From a checkpoint of a small transformer trained on Wikipedia.
Size: width 512, 4 heads of 64, MLP 1024 GELU, vocabulary 8192.
Architecture: rotary positions, untied embeddings, capped logits.
MLP neurons of a small language model. Each row is named by its layer, matrix (up: input weights; down: output weights) and neuron, and shows model dimensions 384-447. Each number is 200 + 40 x the weight over its row's rms, rounded and kept within 0 to 999.
After each neuron's rows, "fires after" lists the tokens most often just before its 100 highest values on Wikipedia text that the model never trained on.

L8.up313,316,260,155,174,143,228,115,178,180,222,185,196,214,258,168,208,233,274,172,153,216,249,157,214,115,185,197,195,170,183,211,180,222,162,266,198,238,259,196,187,198,206,145,245,136,154,301,183,187,221,266,210,208,218,149,203,229,180,207,152,201,252,198,177
L8.down313,223,229,208,183,193,194,177,217,184,171,204,226,186,218,188,181,170,201,188,191,212,116,147,249,123,235,192,254,236,238,158,146,144,137,221,193,275,235,217,197,196,155,186,195,160,233,248,131,199,213,229,211,125,246,187,269,226,212,162,241,249,199,181,193
fires after: "\n\n"

L9.up29,193,136,220,200,208,255,188,220,104,153,207,283,225,168,229,189,204,257,273,193,187,274,246,245,179,171,242,216,223,217,204,124,162,133,263,249,195,218,233,160,119,219,122,218,160,238,269,165,171,151,203,158,210,235,192,194,213,154,103,209,94,272,177,189
L9.down29,193,268,213,189,121,215,272,245,178,211,154,157,270,267,245,262,223,211,219,215,146,275,209,213,153,191,198,175,199,161,215,178,241,179,200,207,229,262,161,156,284,231,183,140,177,149,210,234,161,251,167,153,158,255,183,187,183,216,158,202,225,195,229,263
fires after: "-", ".", " |"

L10.up656,205,224,198,201,160,235,150,199,175,205,256,228,212,272,264,246,152,199,216,214,136,183,181,162,224,217,149,206,229,201,247,246,198,223,231,160,160,175,155,113,249,137,178,144,167,190,207,229,215,231,145,173,210,178,230,103,201,229,145,214,197,220,134,156
L10.down656,226,223,214,235,235,169,220,192,208,212,145,250,199,164,128,169,253,124,204,212,164,191,204,160,230,233,177,150,242,196,212,195,144,134,166,194,225,243,188,196,183,168,142,181,221,204,190,184,98,200,207,148,153,170,204,293,190,153,171,179,212,175,187,199
fires after: " |", " in", "|", " the", "  "

L6.up14,160,201,178,236,245,167,264,162,163,248,205,245,251,189,197,221,255,179,184,209,194,288,239,233,188,217,272,197,203,209,286,181,203,166,206,217,227,155,162,203,191,233,276,244,210,179,215,165,177,119,244,209,273,187,213,184,190,266,256,170,179,222,172,187
L6.down14,138,195,229,205,221,174,137,253,210,259,163,141,201,230,180,144,129,170,200,163,342,192,222,145,266,190,194,184,278,195,172,187,165,193,269,180,205,189,256,185,243,172,238,151,217,221,245,183,183,156,187,200,246,273,175,262,220,226,142,181,210,209,266,198
fires after: " |", ",", " $", " (", " Go"

L10.up1020,194,193,172,217,117,196,140,104,262,231,192,239,220,224,182,201,318,127,188,170,225,282,185,181,171,284,238,221,209,228,227,195,158,264,268,160,194,171,238,183,154,173,138,183,185,218,209,273,251,280,238,196,190,160,211,134,208,137,181,136,202,169,197,215
L10.down1020,119,198,251,198,169,220,187,168,240,183,163,166,210,165,227,173,184,163,270,171,220,240,217,220,200,236,208,170,196,160,254,212,98,210,198,189,223,252,176,168,205,150,211,227,194,294,253,218,189,237,202,155,167,154,195,248,212,146,272,139,252,192,168,240
fires after: ",", " \"", "."

L4.up712,253,236,166,227,157,217,181,211,216,168,147,298,178,263,189,204,242,145,163,135,239,219,196,189,189,192,202,195,135,246,256,164,166,161,175,218,217,232,150,245,248,282,190,220,140,161,236,179,180,210,153,193,237,131,192,143,178,204,139,269,187,253,223,118
L4.down712,231,197,197,156,185,171,231,196,228,127,197,182,268,199,230,168,171,302,215,254,156,173,101,188,223,123,166,128,150,199,205,113,264,229,286,298,83,270,151,289,230,229,183,201,221,180,200,130,165,150,217,123,201,270,222,167,213,197,164,261,220,143,211,222
fires after: "|", "-", "^"

L10.up249,201,164,107,163,178,226,106,200,174,263,167,282,193,242,195,128,228,164,192,124,137,192,154,168,205,221,159,246,161,154,164,219,136,262,179,214,257,231,163,161,157,222,124,204,213,187,185,221,187,154,249,262,223,205,184,304,258,230,114,273,225,136,221,144
L10.down249,249,203,227,200,186,178,189,210,184,218,222,193,225,224,185,161,180,114,210,163,189,190,247,174,189,224,281,203,195,222,223,265,156,261,175,186,184,207,216,105,192,206,193,205,233,220,234,222,266,176,240,152,150,254,206,225,231,193,191,172,243,233,143,192
fires after: ",", " |", " ("

L10.up629,202,301,232,206,166,222,192,200,231,236,244,197,200,228,247,193,122,240,208,206,176,149,181,247,185,187,179,193,246,189,196,172,184,205,249,239,236,209,181,251,224,187,122,165,193,233,251,195,202,124,143,222,163,166,230,260,235,201,173,238,243,250,233,141
L10.down629,197,168,237,246,206,266,185,222,176,205,233,209,157,236,139,145,204,216,158,238,163,147,169,250,121,232,158,278,204,255,131,132,163,189,203,159,175,185,234,175,281,110,244,195,232,169,223,241,220,144,192,266,218,241,197,190,202,256,238,151,192,241,176,181
fires after: "|", " |", " km", "-"

L6.up193,181,194,273,178,197,256,138,161,226,224,210,221,139,207,172,180,287,185,143,158,238,165,208,211,130,181,250,211,163,186,219,160,179,168,191,208,175,210,127,287,175,197,226,142,206,231,168,170,215,298,209,216,204,201,221,172,264,161,193,169,189,255,186,204
L6.down193,187,271,235,97,170,156,250,197,216,235,217,190,263,170,206,146,179,209,288,172,195,173,219,235,167,258,154,169,213,226,236,188,236,126,251,191,123,210,228,176,240,177,240,164,191,249,263,221,224,223,173,184,190,258,240,179,231,160,243,246,195,219,128,225
fires after: ","

L9.up900,164,191,251,143,283,194,188,214,227,205,195,205,181,180,204,193,230,177,227,221,152,169,140,268,248,152,285,196,261,229,188,202,118,205,285,195,249,193,209,227,125,198,167,144,195,210,196,136,272,173,219,139,236,82,256,153,208,209,173,225,227,211,199,203
L9.down900,174,191,181,200,99,51,261,190,208,180,156,264,180,188,256,236,150,175,240,215,211,271,264,203,191,222,145,234,180,198,167,224,285,150,140,225,196,196,166,132,188,174,201,223,186,171,237,224,91,230,164,262,234,274,101,272,196,159,210,184,209,173,192,218
fires after: " |", " Votes"

L4.up12,146,191,217,226,139,194,282,165,201,237,159,221,162,298,201,228,182,202,243,242,237,128,152,238,169,198,246,150,249,161,211,126,227,281,213,260,244,179,184,299,177,179,202,193,221,166,217,211,199,203,280,145,124,168,194,189,211,239,253,258,231,228,238,168
L4.down12,199,149,132,256,211,300,198,238,237,139,242,243,145,251,241,137,213,229,164,227,192,160,229,179,251,184,165,184,217,201,230,244,226,234,153,228,208,243,207,178,201,244,200,201,275,229,236,234,144,219,189,233,208,154,208,180,114,218,180,240,183,202,101,212
fires after: " the", "The", " Cu", " dra", " The", " bra"

L4.up373,244,293,172,197,200,281,192,311,174,202,220,179,168,230,126,286,160,182,178,247,185,295,302,279,207,155,236,200,183,168,226,160,151,201,218,186,293,199,207,161,175,190,253,190,215,174,219,195,203,208,178,169,232,190,231,147,208,222,229,194,196,323,204,113
L4.down373,237,175,186,161,170,216,224,254,166,259,196,202,156,223,163,129,159,203,164,208,236,194,184,278,208,270,189,237,199,188,192,202,146,162,218,161,226,175,262,181,197,171,172,143,218,259,166,128,227,168,202,225,231,215,163,237,245,220,154,148,239,159,228,225
fires after: ",", " (", " were", " was"

L5.up531,170,165,208,169,198,209,249,285,183,210,138,272,193,275,219,263,142,196,213,167,213,234,180,220,178,233,180,187,162,186,313,169,234,216,308,267,259,141,240,105,117,193,230,155,217,217,189,205,164,242,214,212,212,235,211,144,215,202,228,184,103,207,190,169
L5.down531,181,167,196,231,218,169,297,209,88,207,180,139,263,215,203,188,222,259,228,181,251,158,257,191,191,214,115,178,233,245,179,222,136,236,194,164,174,226,149,263,201,243,199,187,232,261,226,190,111,276,166,193,237,184,221,229,237,247,213,113,233,148,212,203
fires after: " |", "-", ".", ","

L6.up24,181,171,219,195,161,131,190,144,164,201,236,164,272,200,273,222,229,261,119,190,122,139,230,207,183,182,229,238,163,256,282,213,270,235,160,236,159,151,195,228,191,212,212,212,202,220,175,230,153,166,146,177,137,233,212,148,117,227,149,152,229,178,254,180
L6.down24,198,239,170,254,235,233,186,194,230,148,153,177,212,197,106,193,194,182,289,163,275,269,167,158,188,209,216,118,246,163,163,174,166,180,200,220,228,196,240,259,277,187,167,148,197,239,172,229,176,247,192,144,226,133,274,208,216,189,213,240,234,207,169,227
fires after: "|", "-", " |"

L8.up292,182,209,243,142,196,261,147,195,207,241,233,129,137,232,199,250,176,170,209,170,138,175,161,206,201,203,268,237,208,239,222,156,214,180,268,149,241,166,235,219,283,276,249,183,226,147,208,197,188,109,196,268,193,195,193,193,190,140,140,223,116,197,132,206
L8.down292,172,167,205,236,230,160,177,194,209,239,182,225,192,191,175,187,160,268,212,187,242,215,235,171,249,228,266,178,220,187,188,187,161,212,169,243,142,159,147,135,204,188,235,167,192,177,238,253,196,114,91,170,228,261,185,135,198,267,158,212,210,131,164,208
fires after: ".", ",", " All", "d"

L10.up957,282,199,246,248,141,233,225,174,279,174,192,187,192,188,179,244,151,204,205,195,224,302,158,178,162,237,210,233,237,145,150,140,180,236,235,212,269,269,210,186,91,251,199,211,198,152,196,141,229,131,165,173,201,138,254,227,188,223,216,141,203,229,163,216
L10.down957,128,214,188,190,199,167,225,201,258,211,228,174,196,234,134,134,107,191,232,101,163,191,217,209,232,226,180,218,265,173,157,203,202,190,245,167,266,236,300,185,176,232,219,228,216,201,233,195,236,84,205,169,166,229,168,238,225,202,223,181,270,221,223,212
fires after: " |", ",", "|"

L10.up189,194,218,189,170,126,195,226,199,190,214,211,193,156,198,193,165,167,196,143,90,185,248,168,222,246,186,217,263,171,215,264,172,177,218,244,126,187,116,158,138,180,156,159,192,174,191,215,284,191,179,147,193,322,190,186,208,206,131,245,156,203,240,257,159
L10.down189,193,275,291,211,141,207,192,241,206,210,202,288,226,253,189,226,169,275,269,229,193,142,195,154,199,184,197,215,180,159,193,120,246,209,138,244,225,191,162,190,238,159,203,168,222,176,193,227,220,240,151,165,132,281,171,254,182,214,208,195,261,209,119,240
fires after: ",", " |", " in"

L9.up218,276,266,201,221,208,154,179,197,189,224,276,173,199,243,198,159,176,147,167,205,158,208,193,174,190,97,197,222,142,137,256,233,233,214,209,191,189,189,187,251,200,203,75,164,209,158,222,302,174,271,173,163,178,240,211,257,163,192,241,202,190,216,234,191
L9.down218,178,260,206,212,198,223,241,230,211,206,167,244,237,164,178,242,242,192,243,182,191,209,191,182,220,225,179,227,205,160,212,252,183,272,208,163,260,246,224,154,243,230,220,236,201,195,271,167,226,238,221,184,157,166,243,261,191,211,121,148,198,223,224,170
fires after: " to", " in", " is", " the", " age"

L8.up618,196,281,160,250,176,192,126,174,172,227,198,186,234,254,161,197,233,218,200,178,196,195,207,202,123,256,276,261,174,202,194,152,180,214,188,195,234,224,180,193,162,219,114,190,169,216,233,181,223,207,169,189,250,163,218,248,237,169,171,135,141,190,241,218
L8.down618,230,222,161,240,194,208,199,217,191,207,188,183,190,242,178,180,234,228,206,173,189,219,202,204,179,246,228,251,193,199,192,175,182,214,203,196,218,168,183,203,179,191,209,157,179,188,207,202,205,204,213,192,224,140,210,187,235,159,144,168,160,193,209,189
fires after: "\n\n"

L10.up868,202,174,178,260,187,215,220,214,161,160,229,214,203,203,247,272,211,178,287,222,221,238,131,148,172,215,169,265,203,275,190,215,153,227,236,237,154,230,229,213,245,170,195,189,150,174,194,202,251,136,174,115,181,181,254,183,273,151,165,250,236,215,202,198
L10.down868,217,180,217,142,156,210,270,178,232,238,182,239,177,232,116,221,191,167,105,244,192,205,250,280,213,243,180,187,182,135,231,236,230,192,203,196,277,145,174,194,239,210,271,192,198,219,212,195,136,211,215,226,184,178,199,240,176,134,203,206,222,158,152,255
fires after: " |", "|", "ps", "tt"

L9.up333,146,189,259,178,216,131,190,167,231,216,180,206,263,183,184,210,189,166,227,215,215,218,204,234,221,165,232,170,189,186,235,229,221,227,217,237,303,216,199,195,238,177,223,177,184,226,220,179,219,291,168,220,153,228,212,249,243,183,234,218,165,273,210,231
L9.down333,211,169,191,219,165,225,143,265,177,223,195,233,204,165,209,178,199,315,227,224,164,206,222,153,250,255,179,241,246,227,151,195,249,157,193,279,199,174,224,225,199,184,152,207,156,173,162,253,168,174,124,235,223,169,162,140,154,193,233,193,197,187,255,211
fires after: ",", ".", ";"

L10.up79,219,188,150,250,175,233,164,178,131,297,183,154,241,263,231,146,191,232,258,152,163,249,210,222,170,201,225,178,143,114,211,122,191,218,137,238,261,219,90,244,190,144,219,200,245,199,182,171,203,213,182,252,248,195,194,161,244,108,177,175,233,223,216,225
L10.down79,151,196,186,162,151,177,232,178,232,187,149,218,195,167,195,194,180,216,205,190,118,159,233,171,206,174,160,157,199,210,237,190,208,226,201,164,224,175,244,191,181,256,318,222,237,189,199,196,181,159,241,195,145,184,245,228,143,302,173,233,203,273,142,165
fires after: ",", " in"

L10.up927,209,193,174,186,220,248,117,245,236,160,199,159,143,255,165,201,190,219,196,172,223,159,168,158,185,149,187,231,100,230,169,154,92,237,237,206,213,216,169,117,236,190,169,234,217,145,195,151,221,213,191,198,195,170,214,290,207,238,198,308,181,256,200,161
L10.down927,212,203,219,242,208,158,174,198,259,225,204,206,230,199,212,193,209,84,220,209,200,128,231,213,232,127,175,159,283,205,257,172,163,153,211,177,139,268,221,203,172,263,175,177,237,179,156,180,209,235,309,174,181,114,204,198,244,272,131,208,243,191,174,243
fires after: " the", " in", " |"

L10.up895,278,237,300,169,117,188,185,200,219,174,219,149,229,147,204,179,200,174,224,153,198,201,142,155,167,160,253,159,106,222,263,166,169,202,205,262,231,173,177,195,201,135,204,175,203,138,143,165,273,226,183,203,181,150,237,310,310,277,224,262,231,229,190,176
L10.down895,178,169,288,251,230,235,174,212,244,176,172,247,140,240,191,221,214,218,125,219,214,190,229,186,168,162,183,221,230,206,153,145,188,231,172,225,235,159,250,193,231,214,222,167,191,136,237,288,235,180,206,182,212,138,169,177,162,181,125,220,211,224,235,160
fires after: " |", "|"

L9.up459,204,201,214,224,177,186,179,189,246,191,160,165,307,193,265,295,186,236,127,207,162,234,204,226,218,258,147,221,238,196,223,216,156,214,182,130,287,215,227,124,222,167,196,171,254,104,195,181,187,160,170,183,246,213,204,163,191,185,218,266,74,251,257,149
L9.down459,203,207,191,188,218,227,252,170,234,224,238,232,226,254,226,156,220,194,197,134,204,204,216,276,128,164,138,171,175,147,146,207,250,144,159,218,179,206,224,286,106,278,168,229,245,185,117,183,241,193,196,184,204,179,130,197,183,157,190,153,233,243,227,238
fires after: " |", " Lu", " is", ")", " l"

L9.up252,262,175,158,214,111,207,177,178,244,214,188,208,172,259,212,185,181,174,119,191,181,213,168,178,203,185,147,229,202,201,271,180,177,207,192,137,167,224,257,230,216,193,197,168,208,112,222,240,188,190,262,165,185,221,204,176,207,203,164,200,191,271,216,184
L9.down252,249,198,186,186,203,292,147,186,192,159,190,277,224,184,143,270,276,183,216,198,152,192,224,156,162,156,204,126,206,131,192,280,278,237,216,208,263,178,248,251,218,230,191,207,183,220,225,158,277,202,178,174,198,227,206,194,215,126,161,234,276,165,153,189
fires after: "|", "H", " |"

L4.up847,206,229,161,219,231,149,173,292,177,173,229,177,247,141,206,215,202,269,253,84,179,162,214,192,211,251,189,208,229,282,183,215,199,201,202,283,203,208,149,213,194,257,202,206,204,209,254,203,239,228,222,206,255,194,259,192,221,267,164,81,164,250,276,213
L4.down847,171,169,192,160,160,214,187,271,229,157,231,180,210,149,197,219,171,162,268,187,168,137,202,168,154,167,186,224,301,290,162,212,265,174,237,200,147,169,231,185,224,238,266,232,249,270,187,255,245,193,185,162,216,215,199,235,204,233,185,289,200,170,238,201
fires after: "="

L5.up526,202,232,198,248,179,269,226,239,198,238,252,202,218,195,158,113,180,197,199,194,214,162,208,287,127,224,158,152,189,193,173,168,146,228,237,251,224,207,304,225,245,159,229,211,212,181,272,174,147,159,291,201,249,164,217,202,247,210,207,167,236,275,184,212
L5.down526,151,232,137,233,175,214,213,217,192,171,230,226,166,174,240,232,249,177,172,298,240,193,164,173,218,156,207,208,298,292,239,176,189,163,163,206,133,191,166,235,202,168,245,224,249,153,140,148,225,198,252,223,164,205,203,236,213,177,183,183,141,263,195,192
fires after: " the", " The", " a", " is", " was"

L9.up916,185,217,212,248,236,198,186,120,172,126,235,229,135,194,237,167,157,233,153,220,149,241,219,239,219,217,243,198,155,161,175,172,197,261,256,153,215,93,120,222,161,201,239,253,145,174,250,233,210,219,237,262,253,165,221,152,236,246,177,159,224,169,225,263
L9.down916,197,238,204,173,108,203,147,263,98,145,196,231,258,164,142,137,274,222,150,230,171,242,179,173,203,224,174,228,194,201,218,196,154,233,228,190,222,190,154,235,188,171,154,204,178,245,206,181,157,201,210,201,208,254,200,206,249,250,163,211,179,171,170,105
fires after: ":", " Jo", "'", " to"

L4.up941,150,203,223,229,180,191,212,205,236,180,229,263,162,201,186,188,196,204,217,140,223,172,129,228,163,214,215,272,192,173,195,146,68,204,218,230,251,208,188,278,163,210,238,245,177,129,206,201,270,298,283,155,160,182,265,199,239,172,236,188,227,192,254,232
L4.down941,207,231,186,225,173,311,180,228,168,214,254,222,109,216,260,197,201,264,121,181,142,171,270,237,186,256,230,164,267,240,234,177,192,137,281,233,219,275,221,204,175,200,160,201,213,231,258,214,184,144,228,120,238,147,176,288,125,209,210,154,220,240,167,181
fires after: " the", " The", ".", "The"

L10.up906,138,213,156,215,201,192,112,181,162,165,254,242,165,247,202,165,195,241,228,222,252,212,242,273,185,111,242,248,193,211,228,149,172,220,274,227,278,203,272,300,179,145,198,151,200,145,233,169,270,181,159,172,129,230,164,210,225,158,249,166,261,218,200,216
L10.down906,172,209,206,208,181,203,198,241,226,236,207,219,163,181,144,146,157,259,172,298,249,172,260,206,227,209,184,227,218,177,217,167,261,199,159,158,205,273,213,123,258,209,216,211,292,170,189,221,223,170,129,216,171,233,182,135,281,216,186,105,152,160,142,184
fires after: ",", " a", ".", " ft", "ove"

L9.up379,282,206,198,234,118,146,114,182,177,267,188,183,201,244,193,130,104,175,137,177,154,169,267,193,226,237,115,151,125,112,195,160,211,240,186,177,244,150,184,143,209,219,218,237,125,220,235,229,225,175,205,222,259,177,208,163,228,223,229,253,205,238,170,219
L9.down379,281,162,191,224,210,200,212,179,227,264,173,175,202,196,223,191,169,213,239,204,173,180,228,223,203,163,145,125,202,168,191,171,137,241,189,161,212,188,251,96,168,213,196,157,221,271,192,216,226,163,181,186,180,94,175,183,194,215,205,282,221,196,156,203
fires after: ",", " Sl", "ove", ":", " (", " in"

L9.up962,183,295,189,189,183,201,174,188,150,147,241,208,173,185,196,234,195,175,243,250,198,206,186,226,191,237,176,239,195,142,159,206,209,191,260,171,238,216,144,167,212,236,49,171,212,180,140,219,160,137,237,243,221,114,245,170,203,212,176,290,85,174,231,192
L9.down962,230,208,200,136,211,162,262,232,240,201,204,203,176,243,148,168,230,147,247,78,236,214,271,112,187,215,222,163,148,146,212,182,271,139,201,213,211,163,177,190,199,226,227,267,201,207,172,153,187,219,247,192,180,197,138,213,192,162,211,218,216,225,150,262
fires after: " |", ".", ";", "\n", ","

L9.up667,244,263,200,289,201,221,207,196,179,183,214,228,258,261,152,128,245,210,178,192,148,166,210,184,205,142,235,189,171,160,242,260,174,235,208,254,212,177,193,205,197,248,176,227,202,104,229,236,193,227,193,166,195,177,209,234,180,235,187,197,169,166,214,265
L9.down667,167,228,264,237,207,254,269,191,244,196,235,213,276,308,210,190,162,220,186,227,179,197,180,177,152,209,248,127,108,155,214,229,198,218,228,244,261,136,197,176,156,196,191,199,260,260,139,194,248,219,265,197,123,226,191,186,245,191,181,211,269,221,117,160
fires after: " |", " of", ":", " one", "°"

L7.up261,192,209,210,130,192,182,166,147,155,185,198,177,193,178,182,230,196,213,257,181,195,136,183,192,140,147,235,228,144,246,221,132,277,123,210,266,243,160,214,112,187,251,197,160,197,173,212,218,160,176,203,174,163,154,187,224,165,179,248,199,236,190,223,203
L7.down261,212,252,189,225,174,249,239,207,240,179,238,198,204,154,146,189,189,209,219,236,206,228,298,180,182,207,218,190,225,214,191,234,149,239,172,124,181,204,228,247,226,210,222,209,218,126,221,210,188,174,216,139,198,207,163,162,192,254,172,254,145,212,260,162
fires after: "-", "|", " Albums", "  "

L9.up129,245,284,170,219,178,225,195,292,191,273,212,203,238,201,200,207,238,196,178,166,186,194,274,253,127,200,248,193,177,185,187,177,184,183,204,149,176,240,207,305,148,200,213,212,208,162,188,195,163,195,203,247,201,162,277,187,173,195,347,228,188,215,135,237
L9.down129,187,155,213,234,263,298,238,130,217,141,180,271,194,273,158,189,156,155,227,81,187,270,223,129,223,171,167,163,250,278,237,228,193,243,188,196,155,189,232,181,203,208,158,216,278,191,174,196,185,142,251,199,245,228,220,189,218,227,197,217,131,227,180,283
fires after: " to", ",", " and", "–"

L10.up254,192,211,156,211,192,201,225,173,275,299,138,207,260,201,210,217,185,169,161,180,127,166,233,190,170,106,197,253,192,192,188,207,182,214,205,137,317,222,156,223,212,176,130,176,136,175,242,295,159,147,230,187,220,181,152,163,183,173,189,219,199,173,175,160
L10.down254,157,280,197,183,210,208,231,217,161,200,179,122,240,138,167,272,147,222,247,228,184,229,249,211,155,222,189,136,213,227,208,203,235,220,184,235,243,181,214,179,176,284,223,162,175,273,184,203,111,137,192,165,161,188,198,211,148,207,240,252,251,238,133,128
fires after: " |", "|", ";", "-", " ("

L4.up885,232,219,176,220,189,197,221,301,158,196,248,176,250,183,215,190,101,192,166,185,186,146,168,223,122,192,230,185,188,201,191,212,206,262,189,188,160,151,230,210,245,188,193,233,180,259,267,167,193,208,193,201,172,248,254,206,261,210,171,192,202,239,156,193
L4.down885,189,149,192,204,167,207,230,223,280,270,210,171,182,110,252,178,225,171,252,226,234,197,222,212,123,268,188,221,204,219,264,159,241,170,207,238,190,106,235,245,121,151,216,189,148,206,183,241,224,182,183,248,231,240,217,198,177,151,226,235,238,202,247,197
fires after: " =", "="

L10.up607,163,245,220,205,136,275,227,220,266,219,203,272,168,216,231,283,192,174,162,248,162,162,142,219,236,233,189,238,218,238,204,200,285,237,257,209,201,126,179,150,224,205,150,195,189,206,187,215,121,178,181,219,183,174,198,198,156,289,222,241,139,189,143,196
L10.down607,148,223,106,167,105,152,246,179,160,255,212,176,168,149,205,114,127,162,182,137,158,112,231,134,198,114,97,185,207,194,227,156,218,214,167,222,195,221,242,159,169,210,149,252,224,242,204,209,203,221,231,237,244,211,197,219,212,228,230,243,160,235,299,212
fires after: " |", "|", "{", "′", " RC"

L9.up148,248,170,231,266,214,241,116,196,208,176,161,178,169,183,243,226,235,170,187,229,178,165,230,250,177,212,188,186,193,190,156,220,160,216,238,230,187,172,250,272,139,236,187,206,209,234,170,266,228,224,267,216,194,185,170,259,209,144,267,198,193,248,195,190
L9.down148,160,214,146,157,251,236,224,227,108,198,237,193,184,214,257,215,224,190,212,262,224,193,250,269,233,264,249,144,150,232,233,161,187,261,231,231,145,276,260,215,216,211,174,200,227,232,189,218,233,220,179,231,281,146,230,193,213,179,197,207,180,245,192,260
fires after: " to", "t", " would", " not", " could"

L8.up378,196,177,220,218,93,151,287,187,220,152,238,240,204,190,167,190,279,221,151,195,206,238,234,203,211,190,236,196,224,176,207,138,175,194,190,195,197,201,158,238,239,211,268,106,181,138,199,237,156,226,122,235,217,202,212,170,210,194,336,164,221,187,194,157
L8.down378,189,155,160,214,216,273,180,285,193,281,155,195,275,196,247,190,211,253,233,191,154,220,140,155,214,159,173,148,245,252,163,186,166,182,155,238,144,237,275,198,167,155,174,215,169,265,211,169,204,194,208,249,205,173,214,268,164,242,123,285,188,245,193,243
fires after: "In", " of", "–", " to", " in", " In"

L8.up721,280,244,157,176,218,158,147,227,198,208,251,144,186,187,212,238,216,214,175,213,193,142,191,272,249,160,156,202,171,173,162,250,190,208,239,171,177,152,230,238,140,187,153,153,194,223,222,178,153,207,237,179,190,220,190,166,191,123,172,264,163,282,242,132
L8.down721,148,176,279,217,201,200,194,211,248,155,150,196,177,129,192,201,160,166,242,160,195,232,146,160,241,238,180,246,218,197,254,165,261,112,203,257,205,226,216,145,196,223,193,227,267,199,175,157,227,234,224,204,122,118,148,175,200,150,204,168,200,155,173,243
fires after: " |", ":", ")", " /", ";"

L8.up281,221,263,171,250,173,203,146,176,142,262,169,206,250,211,154,162,184,168,192,184,183,220,195,183,181,187,245,293,165,192,239,206,187,207,233,176,172,271,181,226,136,217,117,196,181,204,240,218,227,208,231,191,264,159,237,183,198,181,171,166,113,201,172,225
L8.down281,198,219,173,233,215,201,203,215,191,203,172,154,194,222,200,228,187,212,213,194,194,215,230,200,191,222,223,244,170,204,204,190,175,195,199,186,174,179,185,217,168,191,179,184,185,211,210,222,205,196,203,198,234,128,206,193,218,171,109,184,172,204,235,193
fires after: "\n\n"

L10.up275,219,211,184,166,178,171,200,200,179,137,181,230,220,226,155,182,233,218,169,78,142,210,251,200,176,183,240,159,107,195,189,205,164,219,257,173,207,167,170,196,243,251,196,133,266,163,222,195,151,261,214,187,172,161,241,197,248,195,173,219,139,245,161,220
L10.down275,214,150,215,160,138,214,220,240,151,201,187,141,160,173,225,186,232,245,235,112,247,304,227,184,135,210,166,138,149,118,208,217,213,182,113,223,190,284,210,181,252,206,185,220,171,228,161,155,151,146,204,175,186,176,235,259,252,254,202,204,182,157,154,214
fires after: ".", "\n\n", ",", " in", " In"

L9.up137,278,230,163,231,160,206,158,163,169,245,134,215,160,242,227,199,169,192,213,233,193,167,214,232,172,236,200,242,215,213,240,219,223,228,228,201,278,293,225,218,119,228,132,169,196,179,223,198,236,194,202,236,188,149,230,164,309,244,233,156,244,226,167,217
L9.down137,209,216,277,250,218,205,180,270,242,222,160,129,246,204,158,175,106,176,172,201,193,203,170,140,185,220,144,269,230,252,225,209,168,212,161,282,234,171,241,263,213,197,157,166,229,242,175,171,200,179,230,299,169,223,111,197,219,276,112,135,217,155,199,208
fires after: ".", " a"